Weights of a small transformer language model.
Size: 17 layers, 2 heads of 64 (1 for keys and values), MLP 640 ReLU.
MLP neurons of a small language model. Each row is named by its layer, matrix (up: input weights) and neuron, and shows model dimensions 0-159. Each number is 128 + 24 x the weight over its row's rms, rounded and kept within 0 to 255. Numbers have three digits each.
After each neuron's rows, "fires in" lists the words (lower case) most often at its 100 highest values on Wikipedia text that the model never trained on.

L3.up341:113100137106130102184145132135125127125142121219117123130153112199127139109109136122125146109121155160135112129122193154091108118092120149122135120090126120148152174102152116167128159122103151114150099113136085100148130141100132146152144117121150099126093152143138129161152141151147123158124135149111145133101138121089073111137126160077108097092126121144167153078129144137120109121149123115127136165076131144124103101161141152089150087131121145135102118095131125116159136164126141
fires in: "member", "president", "based", "vincent", "prince"

L7.up351:134121114051135134169144130171113121102077136120129107159143128124137070126113151135163109154147153175125132111113119078146140100128117142120155110121116138126082135090099135093116140160112121143167135146117117099132142132139123127125088149116097159134133112171116112119152156135171133155127119110102092119097122140107128124124115159098133202128102118110137169114116143138140164095088134100124138056149111139143123141138104087168129145141099151079139142096151121171123139113142111
fires in: "and", "african", "or", "can"

L14.up293:074147153156109130115147134147119167106074136144082122104113126144129133077158150123160165128096118155124138130124092148126083091144150154174133120139140159111199147138120153087148137143124120137123137147147091133122136120135080123091168099101113152123095130149129098087117131111134142126112135174128101136103133131155129101169130111155115140135146121147149110111098131147120137088099132074113141136140126113147170147106162112100159151143140108150083147145135112129088115068124165
fires in: "not", "previously", "only", "never", "no", "an"

L11.up432:106065095168146088179115135128100155118121165115148114143126141101138128136118132120187139124105151144122175170132125144150147107159100103133086133139120117107161150100165084097124147141135122098122121082126132114123141118134104131125138145150114115124159127159143104126144097128157134117136140143173182154089086121140128110187099100120100158118114102154095125115070110144102146116124121166156119145093114177122113104140125140101144130128110124153123136127179119169101133126117176
fires in: "the", "in", "games", "for", "of", "football"

L12.up267:089136173120143064127132123109153136131064156134078121091159102123096129168129131160114173141108127137129128164123110112140116080112140103117112122128101137140135137128108096156124131157157153117150139157091118157112140135150125108160135072151149096109118151130179166172147138122129155074163093131112126157083097141139118107167123112113124118133122151127144148165155164159150123116151148151171160129161103116164160123133154120118109132115140089070150109136124132123118119130140117
fires in: "a", "after", "according", "as", "and", "at"

L4.up236:107151136121143111184165120124126158157146105144110111136140122109138153157106150114183142116117103121122139128092097179115120061121151131124154132123119102092144150096121147131123080130118156136103156127148129120091095067165149138119097141132174126162133150109134139114160102143168136131143133110133152100121111089118146136127162105116145148105172162157132131121090110126185134152107111133098065143107186149146146149157112119095134124115165133151166111156156101113112127121135140
fires in: "second", "third", "coast", "first", "campaign"

L4.up558:138166133164127135186154112104162114111108125112108116137121123140122158111173141134142130134137105151139097163094196132100146128122140097153154093144121138107124178118100147134085142130113141152178150124146102116119128166169117154164078154157148185141109145099114104121140124095152081124100129113126173115128143109170153087137167137085158141171092094131118152129120142140147111104145138110122108136152126151107106141074130128089128117124136150132129133107157099134136141087128152
fires in: "act", "actress", "activities", "congress", "director", "directly"

L4.up324:117103139102114130131107137157159129126158159111133129134137127183133164136117129144132141143116113157153119147117164114132103113104136123111126093109138135116093107124141110119109086149188140128113144146123121121174150161117159093124137135184099128122128150120138144110137096072123120124138105119138120074103086115150190144145164145149076155109059107160122117130149128105108146081135124141163153173124141146152145124084126168098108123137156100116104086117153099116120166124101173
fires in: "school", "schools", "chair", "chairman", "programs", "program"

L7.up13:124138123128135120151140103143108112127158158152140090100113132130134148112104120130119093105123123112126122117138064122158135135151157095172099115150124118102127154108130098115111153184145136145142123159111122119150088116144149108124123201094087094125129102120173149147123151141163137131140123097162134140079131141132109138145112129132132154090146152129141134138107120072145137121122131172146092147090081200136035161099126134129174142133157131120148127107120115110111129147133149
fires in: "on", "brazilian", "aon"

L6.up489:102132103105137100092151117149127107116168152176142093107111095182131116135164155146110135108118145126129083151154126196100085130118115147117084151120111147150114150117114108130120130164133133101111113164083110105115126132129129099124119099114121114144181151120162117150144139158111136158163103105121157145113105139094095130120133172104130150089103116122137131114164188142127129147140161153145130130111124128153076154111170114123157149149103076134167067123138128101124138116107135
fires in: "on", "after", "for", "between", "spring", "there"

L3.up550:125126189110097114148131119139111140146146148153085143143153139170141135093132137140148115102114102143155140116110169096142128114087146131120153116123141139162081138111152139147166114164125105159172139165133117114152128139121137144144127132170125139143132114117121143191146099105098121144122156116175105122107091078159133117117138139063075167111119138106143141096140126121146122142155140141166134117140080135114058098095119100105144147125144144095122121086129111070146125148155127
fires in: "president", "chairman", "director", "chair", "member"

L5.up318:136127170168134157128167107139160148116089130183147138126116082114132124124166140112131107160124121180123135102089119142136134108105142120111119125131149112122150137135083137119099153149102117163108139110153091132132144129177093128096151109123122142152146123163146113128143139126070181139111202107143057128105155127136136114126142115110133192119099117128111167121146077127128094121135118093131162138103131126120110089084140139096076120162141116126113105115109143103114111128149145
fires in: "her", "young", "few"

L3.up295:114137138165164145104083144103134115143086121142123132127124132116151096135116122158104120133105149130137112142116149101161130133134135137140099131100126140122165175180101100141115139177098103138143094143128120133144113154103123139099113084162156128130118115172146123120122135117118195176128164152134122121140112111142132108154070112143139137165083122142112082120128160121126133137138115100137126116116036112126155089158134141128141148114082147215115115126116116130130084154113131
fires in: "will", "still", "should", "meaning", "does", "did"

L3.up125:118113139167112134168151120094142135119165138153111100093134117084107146113138134141120125148122112143110132076127147152083104126105135077153169121157153128128178099111148099118121157110125133139120079123134111090120137140133138157118142163110111105165102143135132134103124134156144181114130154129160141119137100147159134148155170109140121136103119155157145118073109082100188134132139106130104072113110147151124190126145148147130182131106094097123128130129112095095102117122140178
fires in: "first", "second", "lead", "liberal", "running"

L4.up312:096119109175118143126128111142150115112119109169129117107140140156129160157104131138131108139140144145124140080143136131101124127131131119132132140180136122120107197111090102100160143132129067133146093140134101099118131132165110119120127161120129077146055151152100143128130170169128113147096141158148108111096117152116103131154155112116143199102119124142124164154087137139107147115121132166167098119096122168101118144128168117126113109119133132123143089109120132162109118124187176
fires in: "great", "on", "for", "main", "first", "previous"

L8.up547:093144149126142116139148119150125122102119137134090134121168144146101106150136118138056149120141117146099124135101174135142106139110151102134177091114133149184119128140125151113138134100102127075105138153111132131159119134138099185081141092131123106133114127142150165147124101136073163129131094088122138123141091071128114139115109104101115170076141144135111143100162167183092151152142115162124151148106110164129120122120173148168122097134106119127100116108120115129118162138124112
fires in: "to", "as", "griffin"

L3.up1:070154158136155166119157137115109119111163123137105113126093125117141149125174151130068117116123091134101086135115115122134123132110126101147104118154119129116141125120093138090096134142115139111142104173134131129102110107109103142098095128151070119174122139117118113164125122149157129155193152087125140141116132094134091145142130148135155128145088057145104120157115172112145110140150145143134137146133143159169112169155161111125157133133124105135162137093120106123131179131068105
fires in: "in"

L7.up515:112178127129133165129107115124156130128119119130133101169092076162142122193125136131120089151115162150122136116137148131123155137096134096149157125124100136089134186097143146141142123121168102146126112119156096125108154089142173169128121140107141116155122123055100115129139138160098132128152145160119151146130128106153129081159140156123119135130145097117094163120125142098155145132148126124117149127123179118118115161123118070121115106132090145143120111059131112114083158103158155
fires in: "of", "national", "state", "province", "express"

L11.up632:109158121157164105120121122122100141131135195088105099139156122174124104120129129137130183152110168142165161119107107153148098138109144127156085136143120155144106124138097147111141132154119128093143114168149102126142162126141117140100176090153141136102129119084120139160172093119105113120121120114182102153145146121124158109141118075120100155083134097112107158108128090101167092107130120165127127136111125135152142118109139166158081116128092094134094164138112135140142149096119107
fires in: "as", "subsequently", "cases"

L6.up214:087168113119119082148172130155181102121149133140146118130066115127141143091098135130119116121109138143122107124109145147129131120182131123149132132154157140151097147124099168124146149196126118176152141140115116171145147131163116123063110093182099107124152152106139105178121103147156104160153160105148155131109125130153123110140161128109082148153118091151117139103128140092142109116124145093095074119123154174137112130099149123105148140116113147145144126103134131127153107124125121
fires in: "western", "republican", "democratic", "central", "northern", "conservative"

L4.up155:131093106117164114159196120092112120112165143116150114111127105114133173143143116123079146150137125113128111110122139164096111172127122115147131129147094138133175133128080113118126154129183090107137085117163092118106117168149183148109152129115114158124094120119121147113106132140120140133146119123149122116167108121108144126147120141124088133108126114145061136142083117158118123119133144155159121121095157148084124118142150138118167134130154062158171138165106121146172139171142141
fires in: "at", "signed"

L5.up156:123103146142112104118165123174143151135182121134159134145120105143140134179124134141136075146110119139125111129121140158142138083135131122108112120082149117138104148088117093142090130164165084143141099149101128126179144130138139075145104157134135142134158112121117145144127116143164096128119119048104129104074135168121112138124170148107121114132108108123155148145137139133161167129138150114131136078110128122140148133149102062114093089140132165107134099077146128120155157102115132
fires in: "british", "world", "french", "russian", "scottish", "german"

L7.up570:102110129169155148126127147113162113087137149102155142120133141129131117144120106147091120133131137122082093160121116123091092120162120126151091120117100140172114129092095091142122113127127096114107131115124138103132162138112088100120194126208120109151166133128145122135164115147158145139118152142180097100129146103132105143114162081169126143137133149132096115139131149158100166124141093159142148156106113072146087118121094132110135115125139074106075110136141122132118116154102114
fires in: "after", "who", "when", "that", "how", "where"

L14.up232:097114137149161141174166155137155130082106102100091141113146101161137127123169133166130134159128117096144145145101099117102156121108144146131110131155093144124102106149108149099155128115137103159166155134105110086120097124128097132135120105111131116145102135121128117138090102200112150123133131186156129101123147115117165134146079146156107119092132121158095140115122135173168109080115128157151167130138144092108119154092119083106142140137059119148113123165133119141143126128111154
fires in: "it", "which", "this", "that"

L11.up273:092150124118154176102096154112148153130100104084121117136108114065119112137183121166144132138126124127129157139094111150167131137120172098134101131154133136148133103118127130147068147135128091128150130149139131123094126166134165126069127084138124188140170097155143112127156120102102147142122135143092115126122128130145144100127112142139147138156126080153133116133103140174160111092150119129092166176125088089113149094159170148135131145140089140167118107118116122127113107117139110
fires in: "can", "would", "will", "may", "still", "should"

L6.up206:117124125127144110185143111154126141088141134127100144127087116164144132175119114138119122153110147167121089133124142085120108137101149158108140106115138142133094160103147122106137154091122060126104166146122120150155155128165116163131144120153101119139142152158125138192124136168119132141145172142139103133128134146123180114132100177144144144135096119129114116094126146171076122097115143108163129082115201107107112117077108138123146105145114131137109101101145102174139125119104124
fires in: "both", "between", "chicago", "of", "texas", "people"

L3.up229:101134150194140127112091106096114142099180154123089168117122142127115147142106128147119143123115108128091073144122177152097124100138110114115101103101115129133092119116111098148150139107124178140123127133125102144079154099098150117154123140144114172137131124145142114099133109100181151116128140141115114119126147137137138141125134173113109098183116121137142111184159088135104107110107140135115094150109178111128178090160083140137147136130113108150122087167176127134155124115105127
fires in: "years", "year", "days", "day", "hours"

L11.up101:099108130117102097120140095131110144108131129136143146101124133087167112146110138131164148119142129151098143125115118161153127135144157124147114081102135124122129149111089124101115104150171111187121123096145128116164067113193148143116127099134192126123153154148179123132164160134155134115110165159120123119103137108126121161136151141121172143121156114140116150093095142099143133111144147135115121127150127113151125132109184073118081109102097140097175072113120168164121128127137114
fires in: "first", "japanese", "spanish", "largest", "british", "large"

L12.up291:127133124112138152073145141154098147097119093124145158107139142135122121110173111099115134127132134140150082106125116138146151136115168103164125127142098141107165143100130109096077127093143141118150112070098138147112128146138147152147152089088174103127133132154148185131125126134130093104149162155132138150133091096138079155151121137081131128154107105144110173120155104155166144126159133142165164135107128129086106138093119153134156120095129148123179114115083140103073129113121130
fires in: "a", "of", "training", "prison", "private", "train"

L12.up631:100159150155148125130151138146122126131149147119125094145144071128122146145161113111093134129129118117136107151143137150115097117165157151150163121109086133153143118073123160133110153088125162126147103110151103066107142152098103151116177135104140177175110143144112144133119128123112075114149157142140149142147107103120133104133091140150114163148151088119113104118076135195158115143134109120141096116141152141114139116119171148107089146096140116161136153159129088131122154098088095
fires in: "at", "made", "now", "usually", "using", "also"

L8.up506:138126141096142136172089110128117113122145077156152129117168139144124126117144119136145108162127143133093113133109122118172122155167104175119189124145114151116161122091118112092112103167196089124144103160139122115111121049163112114096137133092150091149086111136140128155148142170146129138121169114124096141115138139141112123122180155115150118123110132118113167108129104133127127088130131120171118128115183102133134140126122097122132119167063130140142135128146118092115148104145140
fires in: "and", "elected", "formed", "his"

L6.up156:097121095074110111189139105182179120115089144111087123119136133148104105112142128123180145155115109160129120087133104126154115132084138144142140128137134148138128157155179158096154123176158147150123142169130137141114128124137147131116139090125167114141128107129136098166150090152164142149133117139146164120110141141187101120137133094106107119133133129149129149071137109093130155084101136090109156087097114126129120106138139102111088141122088134145089115138155107128150106126129099
fires in: "democratic", "conservative", "liberal", "candidate", "labour", "independent"

L7.up244:075123136149155147102120112103110121124106148114143097111153084140147126150130108146107153137143150151125142150099094129135084133145114123114119123124132139154127177146104113126118149116102093120166110186102118099118149113087141136112168123147107110153123099141140135131132130156178104107150155160149132113142131143140053132137102098184127147162119099122139114103167168162105129106140105147142200114126083089164100126130099160152152098130105143130112158164103119138111110131121085
fires in: "they", "while", "as", "previously", "and"

L7.up499:112175125147133129110105120124097130121162105165143158123134174116108098152153130154115090120110127155089069155143143117189130103130102161137140095155089099107094147140071178114113140131135108124097122130115126097130131107113103144143126150089120089132119132174128114147118165155171142178160157158128107142115124088164133157123112153159108153143115106123137110122088121139169129124132108132122136091153157144128156138118110094096134113150070133130140161120125152136127082095137100
fires in: "and", "of", "or"

L14.up371:084106145161154127149150104133122126112120117101109109138129063135144109125151102137105138141155147135170142148111083160139140120142166107145127115157124122121099127137145129120104169160142129122176154136098127114114146162138091099086138111110122146091175119161147113107160122150127090155163121159094090151147126120125127087149072111157110175135150129141150121141153179147150147105118125124137180132105108100137127149143147088091163112133115129110123130176122127159167161072141125
fires in: "which", "it", "that"

L2.up424:076090151092139157116121101143109169106151143105113131170144126142159076101110140125083139141118131152132125144141118092180121132106113138142108098078112114132104109100115117103123126175132071107139144130143131137151137132105105119116115117135138112123097134156148099088150140141149131129119188112095134145124098110122119104144104183202144139122118120118130130169064155092136100132143146140106175098128121123145131140083143094130111104133066147138146115097136113129112146129110113
fires in: "and"

L6.up378:148147128164122122093164101121125148110072115109089162149148142120146121131139137125118140137137134141138136146080101155149181105136138122128116119190111111148091080130083122068117151153159132130117135161077077110112144141121130134119118154165144165125142128138126093105143123086090198136120090131120108101117129154083111146127098108130121163114140114122123122172125131142098175096162118121148112074088136104133156127115128123119119125158123143106124134154134116166167134093124138
fires in: "it", "this", "museum"

L3.up108:125104082097111113125102106124123135103182129143120118106144138119130185146137155114132166120111118143098122125122088121097138111158143137154117120073133122133091126106099142094178073116128088127128150123159099114152142100102098123159131127112152133119155120117134114112172099147166115163119143170132111135130127141155137099119146147132189117123127100117165159174123145059186133108139146138110086147128132127143128091104087100121130100110082120146141129108180113111105153129114108
fires in: "of", "various", "scientific", "different", "specific", "type"

L11.up453:120153173146149122105184123119121168149096147122182161096140136144098163081153145136143122128130148108165106127148091141124121163156108121148113140130104110150156129137110113116157128099167101103124075139094077094103114087100131081100177136145176109124119103124120103131151151147117130107133132132101160144111113146137135125146102131094087143127130116135104147117123118141106113162132142135136127133088170096067151121140130113151121121152104096102179121167132128098096137099163144
fires in: "in", "the", "on", "an", "near", "at"

L3.up239:108141110137141137141103147130131125114121138083164109112171130173157084115154133143097138124107115153168142150110105138187112094152160147175082145118130129147116133126101141120064133141112071112123122116129142146100142143120123133092125130149150179147116145139112119144191139144148111127090164148110126148189097122134171139139114129166119162152113080113110108154082116107155120100126136109142180121107057106102127111130104127114143121118102112132129112124137116140106118125123092
fires in: "can", "will", "may", "would"

L8.up549:115161180125190124110127111127084122095104131126108095119164144156123090104126106121099135130111133101128087104137097129164122174141120129121127133149105140158126095144072143114076117168128117126103125139125097131149153125110079164105153124157138128107125139155110126138117142137127130135144143128160123164135137147159079126124097177139107132168165122135136149185141118120081118119135128155107145098140123082151140132086106117114125109160096093138151168193122133089149128150151106
fires in: "and", "where", "but", "as"

L11.up492:126165109114156168145106111116110141063157101110087071136136128145127103113112127127136138132133147110140144145114132148110105098153167127162126111136140162158127120130143085107108072092173139083126153120160073111107150104125094161132141112119127126133084150132167120096181086082124131113142132153180131152115117126158139091122112138129132168125131128129113147127138134105160141102118087126115135142109138112111174105159137127127176114127087141140087138112161131099111161125122174
fires in: "because", "which", "as", "label", "that", "asia"

L2.up328:143107150133135151129125147148158128077114127170129103100129162116119146141181139131120124142136109128098096143145132199128146105113171128125130115089111109149141135131110096087142123119143106149096143126130096100129133145165083111157174110107137098188112129154137132158128124108101139112128155162112123102100152093152103101147146152124143167119134151135116146110146113150157122092175126171115165158094127129114058091171143115133109163136144118124120099127142132060094131131135120
fires in: "his", "her", "my"

L5.up446:114162085083163143114128146140096114111146142168091137155096138128121114099149153155119086132110135090150132124136135138154115174073120150133101130154109129139163124116128147118158134118143149111115118135142126080133118069107143132091132099118107105099132104105102129121104159148162134125132136093101109115103154108143129152156149196130155106128112088151112127085107158119140114132167157174114126145099175129130156167126132075106128119122094093156161125126138113152130096138154181
fires in: "in", "don", "construction"

L7.up246:102121118090170131133111160108154145138120126117120127143114128088108149143186101140146139128120118118118087114099123111093122092176127144147121135152121124142172149160109122114145151116123143134125134157150123130111144124102135054112152093142090158128114113163132101096149126149100123107172104137193144149131135136151139097136115116203108162192119077159146094127117153147099139129107123103130148111111129099087095115094111140125130141148138082109139103142140131124167154131137084
fires in: "they", "while", "when", "from", "whom", "that"

L12.up281:116089156110120112150151130134129087123073130105113116043087087114125152137110144144128147144108080144132140139143098128127146145173152117140149128139116152110133158122132122123111116127158157133160104072127149139073125098185175149129143092126154140133116130143150146139151141152107130111150153170134124112143155135138154087135108155140106135135084100145101142104143136161167122098123142122184135110154116163116120149121156116123159151128161098118157153155086114080114161117110123
fires in: "a", "appointed", "evaluation"

L12.up59:104146106100145127157144114112141159120123129134097139082109163100111120154174153156171135116108116124101060135120111166100125173104151095116121096144144120135109138102136137097140137139138133169140163114151121115134139138114092146115127171175142145123169149138188128075152151148107138120122117160116099104102089118115138086139127158119151196092117155151134132125117128122112119150138106168100102120086118075143170136150122115110130141112136109119140154149186112113149105133120131
fires in: "first", "second", "last", "third", "this"

L11.up1:095106143099141171153148112170126133162101143129106149119114104138121098081170156133109146136135090140134164119132108130149114125172128158172146108148100117099150115154124116144065118138178156129113136110136093122106118100158133105136157092147153126133167106149185149138099102156076119137147189142141134112116084151106133081111120110131144122130140162139145109141139172123154124116111165130148127113150100113107113114122129117105158094124121107120157126104127131109100112087058120
fires in: "the", "a", "distinguished"

L2.up453:146190103140125124077138112145108121097191129110121144176153153135156120113121134144120132128126146143135111141110151081161143075113140136130159103141159118134095120113111145085128129108124097136141151131136098143142137067131137128132132146100136151135097118116153111153141151196158116143105159126133118160130107138157094122127082117104104138114149124126149111161113123150084131094142145082141085081127123158116147148158083095133121097127127115142143134074080114133178164132118114
fires in: "of", "historical", "philadelphia", "angeles", "critical"

L4.up235:094134146102132119128138132141128144095104104158160163127135115122130098153184140149097124129116163159111137129112139178170150123136099136136133110110092120117142148088097127109088136123161070073091117094148111135159146136117141150138154142145119141143085145143153139159140158106118149126094137092124146135122112107118106140115146159134146138158150110137073165158095167122162110100114145146111166093127140133136118139122150114099190087146114082137152139103182145124081124138107099
fires in: "to", "against", "and", "with", "for"

L4.up26:073117144123113079132118127136153125114142104162117100086132100085105166170144145129137129149131144100146134092134144174103107107151138118162148129138138114118127145109120123179133128171104113113150136142164114133136120141115164077092134146111110138127172115140134119119135151130123160139128159140124144115107096151102117125143175133160131141153108083144129111128070168109161129131129160147101135118075161136112077124110137157091106117137168117116139062104114119119148074111161173
fires in: "on", "born", "alloy", "performance"

L6.up538:145118128150158105152128103137122119151118132106120129114117139147094157139141157104136131140111115092132143120160150132143137113193104116126127142131123125144151138125132116112089095139137152108173108095114121133125117121167132138101144160140123125136175132120145113107130137146130114132133147108164200129135118096126117134142130123054137151077084108147095110096113100132095147130148127135172095118090129201102132171122117176127167145117077134098134090139144099106131160111116205
fires in: "in", "baseball", "coach"

L7.up425:064093123082146114129113112157108129138085135129124114126116166124137133121152142115119169119108132128130157147131099123175087148135169123121123112125103097110114110109117143101144135112092115137104121161110103131140138106142084164097150107118165116135135116148139107116161165114085172129148145182103066132125080149098121090127159160140141134135131119106149115158166167178137103118133133118105133104106133102111200137137170116159117128114089107131128163150127114130080134123108105
fires in: "have", "not", "be", "never"

L6.up440:104147160155099136152140130106103140089172134112125112133152130127142140139166130149113133082133102126117132151136128109153116125129123179149106103139119140117141136112103145131103136114160134118119090137124096121098140091139134115129146105065123134110130136144156140151169075136141189112126154157125178149127120132124157116139141152165157109130096089160155161122150181164144094133140110132152122140129144114139148133142116137107155087125028093174122137143156138132104163096096095
fires in: "both", "by", "as", "because", "to", "with"

L5.up460:097125173146124119105163127126110136122129131123097127152166125151110099092127116139132171093134128155111155119121071099143088064169100093130136140132120135142156128094100109166150116148116129098095093192135094100116120120138146140122162139152148121131102118131152106161155125102132128132165170093175126115115140127104116119160092172167135130186148130137139115118077175130103094134121109108114110102127132126119115113135140113097176141135123124166154143145104098093108150144107144
fires in: "up", "well", "along", "out", "upper"

L6.up21:158133139130091147188134104177184125102124143146142142158132123123097149113138131123165136160142142160120149115112151166087122123142147127148165122141104135133126144147107154118124145119107126170151135136115137106112156140147127098147106135124114139130114112098146121166140113100128117167101149146155144144141149119124167103147172090065134163134120124117115153086114084071169141127089102069092127130143156136101106137064095140136102145114142127118113113142109102131155092091164159
fires in: "democratic", "labour", "liberal", "conservative", "republican", "labor"

L3.up228:143138158167145149142145113106145117111177155105078115164139151112175173147131150123118106088135092128134113174100152126065131166112120076117128083082128138159078140141160086122172132101113107113154144139113112125140134154151174113156116137150122141152106130139113121118126128078133150150117083101119097128150132158127163143134147088128100107131098142142105123129140113152130145114127144138161128116133130119145134098161128157125088101116134144094081114138113108133116115135087190
fires in: "years", "business", "station", "hours"

L5.up577:114116121169137121087133136108094145110139121106142159118143139109110146161141102123044133132116148127115109128127122139098118138151177121157123112157118139116075123101162128096158158152109104112130114107123113124135145106131161134126168154104134131142140139140127131131135108120117147141163116108165113110085155120124138170149157090125113165107095112130132128089110100127077106098155133153135151127079168134117083170105085194140158079097167071151117117131139118138103143125147130
fires in: "in", "moved", "from", "at", "went", "returned"

L4.up451:149088146135144134178124103139088113132151151114148142160160145164114165109117129141148101148110130127138121106140092150084078129135097103163169122138150142151111166124129116123158096130179151136090110132146116151127133170128126120133196145134092140124108129109135156089122151102114123141122149119164111086090133094118143145167109166128092152113078081148122139125110113130073122141176151154125129135120154130112102164101103144096129150146124106151138100131132112130116133092158184
fires in: "in", "college", "as", "at", "2017", "training"

L4.up518:130117097144124110159146122133118131110115133142138184142135121130131134147143111138100089147106151121109121111125112160148109144146088128191090145124094144141146169099152131082142137133130116153144095079136086145134162112144098140136145128139146125133079139138154158120145157131108159148114118147146092120092110101117078152152136181151123160149126109143090147098094169126105108113137153162117105099065137139091139166110140133158145108126099084112176096145158116166147126096138155
fires in: "at", "against", "in", "with", "for"

L8.up326:111147173114115135121121143136161147121143116133129097164106094109127105151128127112167114114116098160102134121138145149120094138103119129146156134110119131090120181111092158116140113139122136153170116150099108099109134141139154089124123134139126147154143156141139104146158166152132134143132107169157093160091133142103075139163138168129173161150095128130141129144089132126166141110165122121109136119097127133113112137099120049130082140118126172072201093091143100135127110116153133
fires in: "american", "spanish", "british", "indian", "european", "australian"

L14.up5:131154172129153115129097145123106154091103130091129105110177172124114131158148099151084132152200132115120144151138118129146113144138146146160117099115115128114140126143103146135075146138120124138143137129119140116154133157165096082094104120158160126118079111150129125176125144151113110119144128182142124146136115120150121094156104098139104160078117144155109119079131156137146111135145072147157119103082120151109139134132138111146142154094106104162111091189161110135153119121105146
fires in: "it", "which", "but", "this", "he"

L4.up93:133093120118121145137131100187120130090136142119125090166145143134124088086104132121079104182113140152111107140120168085157129143105097116146160158160112131163138138123143117126159094078130106144101117131163159150158135107164146128109107093108115182156135124100119133117163157183167137124147110109114123152096132165146149107150132130140080112155169103132113140149127122170099109108119171110177113086142159118135147143159146119152115163107163126129126111109135100139133140140122130
fires in: "general", "committee", "commander", "commission", "command", "commanded"

L4.up553:124088141110131138082176104139153162158145139158168110126118119127155154138094128114167146114109122147134121129131087110135148078132146112148121125114150105124109155103125140107098140128136131158177115157111138092164126095152136077150097143118112104137108121172139110158138157147135129138121140121163153124123103111119089132128132114087105164152099148136143172121110197124083145109172145123117103110118120142113114116095126088125048116130114168120135111101116138135166172156092115
fires in: "american", "mexican", "german", "brazilian", "french", "indian"

L7.up511:075125139166167132070121130118106155146155115122104112129109084133110124155143131133109148133119107151128097123115125126120104102076147140139099144130126143125129143137149152086114160129131142096146099181134106135126128085119092075097148077091133143132110106116131116147138117175083093101176110131146170134098139124183102152157120139130124139127093137119155119104145149143152121117151106186123125082131139132163122107091162134085136146152135110163167132135115138101134144126072139
fires in: "in", "during", "when", "for", "after", "by"

L11.up194:124108099116130099116097096125102120096123135126120113105112148105116102123116176100115136151110137118147082129120140153119167162079124125157190144159112119152154163126117126144125140141137096130137111155152106131133145122139133106161144116097110162131127116144108080121104121146149113156139146159130116140084116116115114145163103122097132140170101091105156120093073129171125111145161151132187177154132182147121133117145150113117119123135165149159150057078156118146118142119174115
fires in: "his", "of", "the", "commission", "commander", "distinguished"

L11.up553:129130146123154129104160158122162163086091141083114131119145150112120083141171131151109091149136105122124092170086138119152121104169122129128079095137121146135087113171094137124083108115136130132136134132120156125135145152129084106110130110172099168159139101154125147095133096116138083142166134168118101144103123140117150135140121187117103157110093157157091121141132162135095116128108104140159153137133161119107124149131095086094137164104119153118120137127156113103138180106100143
fires in: "it", "he", "she"

L7.up302:080123097149133128143124134132137158126150129139085119147156135138133158168103128113136091141123129146109128119128160132110160138108131096174154096117137133113063175119153148122161112129092106114094133107148121134139131114114121167130127136131147103184174124141102101136158143187150111147132146143143047152101107117115128127095171118163166157154133069121122128096103151116111127118138132140124127111083154168118121149105125075116133090144133150113103076145130137159129111113155141
fires in: "of", "for", "military"